From a checkpoint of a small transformer trained on Wikipedia: untied embeddings.
MLP neurons of a small language model. Each row is named by its layer, matrix (down: output weights) and neuron, and shows model dimensions 442-633. Each number is 500 + 50 x the weight over its row's rms, rounded and kept within 0 to 999. Numbers have three digits each. A neuron's up and down rows have the sign that makes its largest values positive.
A block is one neuron, or neurons of one layer that tend to fire together. Before each block is what it responds to, as a language model described it from the Wikipedia text at the highest values.

Description: Word-start pieces, unfinished words
L3.down515:481521471495503540589481465517425557580496459574511468460439445462489533502534537460531354454455447452339566468489483535525614511495461399602559422509455538454516515546505409569509598466512486519517485536434441427492492532393459484392437501460472469477542527533462448563571464557423500596534450479471460547562616441459471436459593515483490525410459500517470453432560487432507458485414497502547539503584483558543482492440513485450498526613467558474635457504535449534528584625493504442460471551517512498448409502504518452549479579563415487482483510462455575450488496469560562585
L3.down1106:522541494406464532542443480549624506561406473537463436498543446609483493516473487447503468445521479419489476499460499517536616479487487492521455526506571515467440463523513450508505500429482435533437453508549443468543475422534475490426424473448496466455490499493494519583592501628483545538411459516579444471533516498483393482446572470544476552534337523520491534453489587491405529474489581511476556487527463588502409411500491405500564464435493486538567413539468506514484476544472544516515450539459464545487546485457505423444455471446446665495481457500440559416439502407539496482
L3.down1116:487468523487404466560553550487445481467550455582478436494460503503376491462541520553450534463480467524480495497535489546541502484488448454524510576483501553569523425414512465572546491552496497512507475573404499454515553440484558475494445487558541490532529483551484508431605422576525562543505478502535500526552463451578485417386517510522583408521567485486425481492513509527385543588529479485555503562523513654499527559427413564402505458447534531445546529594537562503513600539476523601511545455501448463520446508551461541584503477564527483493507466523441490485566486491511551482
L3.down1121:506629403471455614493363466626420498590492573488556557483456479541477417493523467481415425448423521531513464540461433598468530510436500528577566456425481506504441506569579504560600508520462474613524489431359417635481499445489475464451511446533499556515511569570523514563524454492547514601505516432482566521479431519577413470492551581492576441549501556517638467536567391547518526492554525555466553558526505443468491523494472493530622528470470444463579406456547539478564590547553428526468545527518526538502490487536487406558559522537446459511466486501481502505497462395594514346
L3.down1139:507507494550543507489494513433454479438482508519443437484467501511459427494450532555542476663424485448537535566547539486528454502542490529464561539518543445418514558519505529560458414491463433403461525471444484426534545493530565454493470502430579573486555500543453551475501536514448496558510470429450566556483477512445458535652523416517506405531532433506481505565437574532514544471479582501506462542535460523448542609513512529544509486558422436566600423446565505539486464459498470619492548481462571476552613532446579530443378653405608475509497535452480527520507513550523495472
L3.down1227:535443534421490488525506569548561497494506537539470478449540399566471559402462553528537479589484556484503515456481488639548523489430505425443511542564434534472481459458466571430461456453511494523444480587489521511475378485425500572489453538544444419568460475526464546513488405610433503525499556494433471542539507459504393468570431567479527494570511476494416488552478582457510550552441554515506487496549508429501501524446519507476512441628411552550590488534501431546482525511499453537548548543576443547513555533582501501490424496462493408464577460463562461504539602441549605554
L3.down1247:490513559459464487505563523436405555459505493537438556554526481506454621466493423458512497499471508449597569521520487527439470530511480568420532508470526505521474612300497459475494438440410510491517485478466471481518448502458503571448540440417529537409481507451416495482437507532489453552473487477486487526574524495506428389519523494487430468594444468535542476477437586522500521540504584481523541563515418514447590508459505499404435444537586548573574537460539471474385455535493605552520534487494465564499569472484559509453441609476501508549541546578479552526585569528527465502
L3.down1578:369545563552472499492504504452491574613555491500525456479455543527575557472540504603447463459528510479484458546602509561504444501528445481486444450495505536461499521520487513420607397471442508470495517529512501523450450433443515585426442479485583493429576468413556535570494480513538550500431531511527545522629558477356487474545530519545557538454497540482479504586494538491473475560527553484486441495568602481348530606464566513500416548574514460543595556510647522409467362582455555545494447462523392515524550569487472472496484469513477507449521495570498511481572509418496562607

Description: Transitive verb completions
L5.down388:511506544488461529448522483552434458472502506488468465553495504536507463544485500459608516458478541516497517545485531464559475506471512509431516564441472431563414528474416483489376513469444509496463531572575467479525495476518608473534444456502542546360464458498425509523465414485585419518572498474529427512498508431460493568425468483489563483504448573426506574528573502399485579497402482589511553572544498477575399438439481555504511397562419465637527520494475537624499507444520459512418478430465506536510494499525412414505504512450507449556426458508579513531406540471438450521
L5.down498:569488629418522496453458493476516426454535535499601502525546576514450438426588553555454623527460491388502543492527541527513455561480456475482519590497471514536463506564495517571452519423522491560468438573551506483568505482414490453544601544442486493471523493542451468461517561495508555415509495505543508499504506503431507549413516549483465487510407566493520577512518477503516602592426476518522549560483464522451521551525450516493486453516470463513434574417468427526538508502511458437499446529427541512461524463568403537494497495500563483499413382450465538433519539468488403527
L5.down544:438428551407500581484413584546465498374557536497559555565479492537497439425578454453520527484482569466499470491565512533456553491427504484378530459489516460471530494466517451579530453402525501472489569526456560553480468552589530505617495582498519484565512521423506485531434461490554535542509497487562444515488473484530447527443556514546578523598420587503484488492397465479480497532462474443540547484518517523477514517499480541495432550419546516500490572532445487541427556496520620408460548464515499393509587483426480616448519510465469458517392537488504509460524496509496574366
L5.down1506:471360470528528498447517425543520434499445414571567520467481416452514467544569465553451463499479469450519541528475441502509454526503523578494501499540451496417477555480518437519536453466396631476516386424546507487589429516431519505462532489492548550424445507465533475465562437549509567474450575533651472592483489525440419549465512627519501474485465514452457548538463456627495514467531492545470445465430530469486539500514408440534488518434458501539401488506456548529488583431533498508430501463463495454521513545555530530534489393620538528528449496449519597465547496481536460349

Description: Foreign-name word pieces
L2.down1082:452558446498504511505525520535431492511487527468549512470478522546450457505488516537451428473540574577505511565442511547477552461414524529512478418500486494382495522586633533474493516527430473479525596591485393464569507524455580470425442520542503516486497449511535594454505533469478490546486433532466430507529495480463534423489572529497519466450417504407422523441570500472475596477450446492509558604586535534581423550370506445536461477530583535578563581453563509548478559507496444450518452494462493570441443472536503488528512587553546529506387507485434554545582481447587578547
L2.down1614:432564464414511455527453536524427564559542517575465471399423451474498519520579529467483390447506446480428516510494429452508573534522461501648453483492498577472461498573593446515496575449502463514495518486508442467515423487439477454408527480511452493497465537536491435521526508492421536593531536564475512503573540445457427499555535491536463531522538487449414481430589482483558502468467385543444490585570563530524590466404525448442518535547491588464614496523482454542549491607518537513476493486566494447464464534484542451517484542519442508585493522457546502507551467488461530576

Description: Light transitive verbs
L2.down460:558570457514519457484469599483493539511460411522593511588427471500499406499481482555464436523431466399610380503565425572514634469548396492550511503459489573509454456476505480528495499432528440518512573443533474565468496503485539566550578594609486509451459569462438465477491523408495512507441517492500504597548520548515472513581480442506484505519521450469586531461486521479462459533540462487512461571452465485422432501421439535461483492492520497528500466558544469556528525430586517471510572437406556460505472510489553542548472498556569494490454505443437500511516491616532460470
L2.down1160:485470533566453549457505550606547451510483438609505398496514459587465605549474516533560541557468586510488516532591404511542532493436425474503454567534450501406478506539487457434436577504472483552499568502477487533428424590484486556470535528519391461389648483574521426512491542444425508545538533463473394440490606437528543496544452472503473545469428436476511545491553493478569489516428507525477650491486499565569640490558556563518570459506451555397559408586555391405422571569508459435430553507457576484521501537468586513510506541446498475478507415453454571436447495522627560548

Description: Word-opening r fragments
L5.down395:436399508499459510500418577519469470461518488446476485442448499598529479447409488500502508434518352465508565475577420542548517525545392549575595536492455453402481488420453540500470515590449436453633479422493553428500577455545506503483442510490561506414490508530416495484485428425443484482526526485500540468541527403421550532509608462517514505569401415455525562513442498478484548577448552478498513479447432553442528517567488460482564579399415490570519432500568593502455564461532510579450471454525473438602429533566416495433509473488595482469376569450464508485533464531550484518
L5.down954:458518445555462445614485507580521513420536466526466492536530502528448570509449551552487622544405485428548553483510477378449460477404469471457466560540461443481557479509532503564443542545481483533492525503368588561494425435423472614532495522535537466562509501403519483458443543561448543502496531384430518535539513487504472508497562426373558551555487536490491444509484511516530508484371533491627511461452536520431489502474548513392515446506521458425484485543475470534543607475501569572550511472465494421513523498503573540484479449548485476475478544504411582483573462529475513551
L5.down1715:420481524430551501590578480477579534532481521436414563419387378410494545470558561549478508577543561489469575502528450426468437486476493432482404573505476511555515543452449574509433509485423538485500495529421480426456528574578512502504444532422445478485508548514459507463492565512490485525456573489470473488478491493551426521458504476536479592528504580418488480454598467520499585468487522499489491533514516562518601453446479600531552593480542544550536494490461522521514541448446520447526524581462552477544417496422516544442435493558516440433628597498446551470523621448491537452
L5.down1725:459477519478378472495443515486491448482454422515447591575432531460576440548444434511576514492517515542545500513445496489504480455540522499465473555554444472469464544395462433491423530424385434495421535515508441497481537446503472476454490469516573503501495528495453469484475485537510491510526567498419527528476447493429386522580515523458548509435585413360489472544454556467528516568440478553475570453476466558502477560475548406425531524513555547512551466565489431432591607461490526481576462505496472481455447474494557540491379493536357427428513595523471543515570443432559535479

Description: Light main verbs
L3.down238:525443475480536571488492504515468442535507551474572457511475485593543507450527523547449567499582497461622558461490465552503480474425411477522482464569424572506518452464517505558495563437476439433531542542425523495394507578596525498481477590461502462547605465509500504590474523465605477500538469573545486501531452515494452537446479591497420562503561467511511470451506474512435489528421493511437465458429473472496578518542585581497506616461513574461540482434493483482460549469504588513490546483488497437424494487495547550456479526472446565518498458479601504454471568462512488455
L3.down323:473571528443504570507496597513462464513523527467407523466543463514496572472521479491505520593578477488563519517541453488554546534471459595524526572501408422528535497602550545533452519451513476518576528551493493502531430552553430576474556634416360425464436464561524579534442604410461512493555587480499492495461429479492379536450487433503445486508496443456497552528481564455487466537479511526468584506531454500463531396506416455511457573432500527458543494513478445509446395536480456556619483475469419474500541536423498473383460456487614425502482408427434490480575546391538538598
L3.down330:533573478545499432470558520477555515500481403501502453543496484532387548576527511524494530513475576467384532552534509517493493558536498459540473568489464404450533465395505542536480565489490562534547528569537541455461388464462466481457514402496518454498472327558583450497475542485483514538534495530505490540508551544502511476476511458457534500455557463521523462493606518379504426500463608471433524442509506497476425546513482466490532526434443494520531449502516427482509415579548392533435549517420555467467533568484489415470482536470622485366526540474564519428445539481608503556
L3.down662:555471596512539477482483531596457480515559540581479528457548464540528546408463462490490615539449550472492524531597507514500515469481522383467509513554556523509482525578468600543533499554483427539569446587485442553515519453484409511556477574448444588483557469444469466443576487514538613482483538510400478437526437508562488490399481529526460487478452509470509626530544478546471621526449458501571462466481468514491486444481453548557555508504532557474465477458504529533419530524445502465475536479494506483525544453526518488480521553434504475521532418519547533500566447348504418352
L3.down769:499509534505576495541422490425573521507522496554558558509543459543428536467461582554490517499488593478535536498631572562491447480497482480471538550474447589407499467423443544623433475439507514513538455479491486440459458486401431511586600499544513359480494578480511492495587530480477457433520449560427455476580474533546551389416479438462413538550477513466440492439548561473530526512525529422611516540433426518514509504519498539440445508553544534559498530515494512466475554573510482452521552385454449434516515578489512513477548497451425495564430404521440537479442528511514535664
L3.down937:507484529538510547446467500489570504533399518491467481518548487467396552545541534487462540595477581539456503442533546515510464471549478458456562546532456425496494475459533467464491462468510572451524492469574544532472546540556401515505556528522563516475476472550582450446416509485430520514485527477522471518549596429568453593408474470459434525455527542512539531566482503492562522443581472481540427433480598505521557448475467457456470449489486482475500573550495545580584475526568603516546568453497566516454549563488553512434369475534465528472519514498546422429492489550433501468
L3.down1326:473532463492628449529573550573469406446512505428490500495531484489485545511618433490509487586528643512589516547497499473585415462553505443403535505500423547487498442529488474560479509442476450530423488529545540490454469533496425477444549498456516433442426430493546446546597490421578516448497483498497565453477469504462468446485525461457466544519487575551447507479425473408495540597474515554488582526470590540513508521511467521489508474496506549514500515475606496471402494458623448556493540541587515503460526484501470545567430533427473497530465459574527553479484532408527545508
L3.down1672:489505497505570493583512553522490569548471532468500467532437474528449524565533431512477457530522433529461605494513445485537458470396510525422566614467534488486483531465487470487581551425492517560528493568471500517522568534525510535460551485392451660449453522464450403461469504530552509555547509539463477552468461528568382461561541507461513566499478399487470484507554543447496466547543514485500517468471495506535580402495556413542542527474603471505499531402585497410496540439595474516439527545536446412416489503465578476528398531455522553516442554518480519526503476503450492493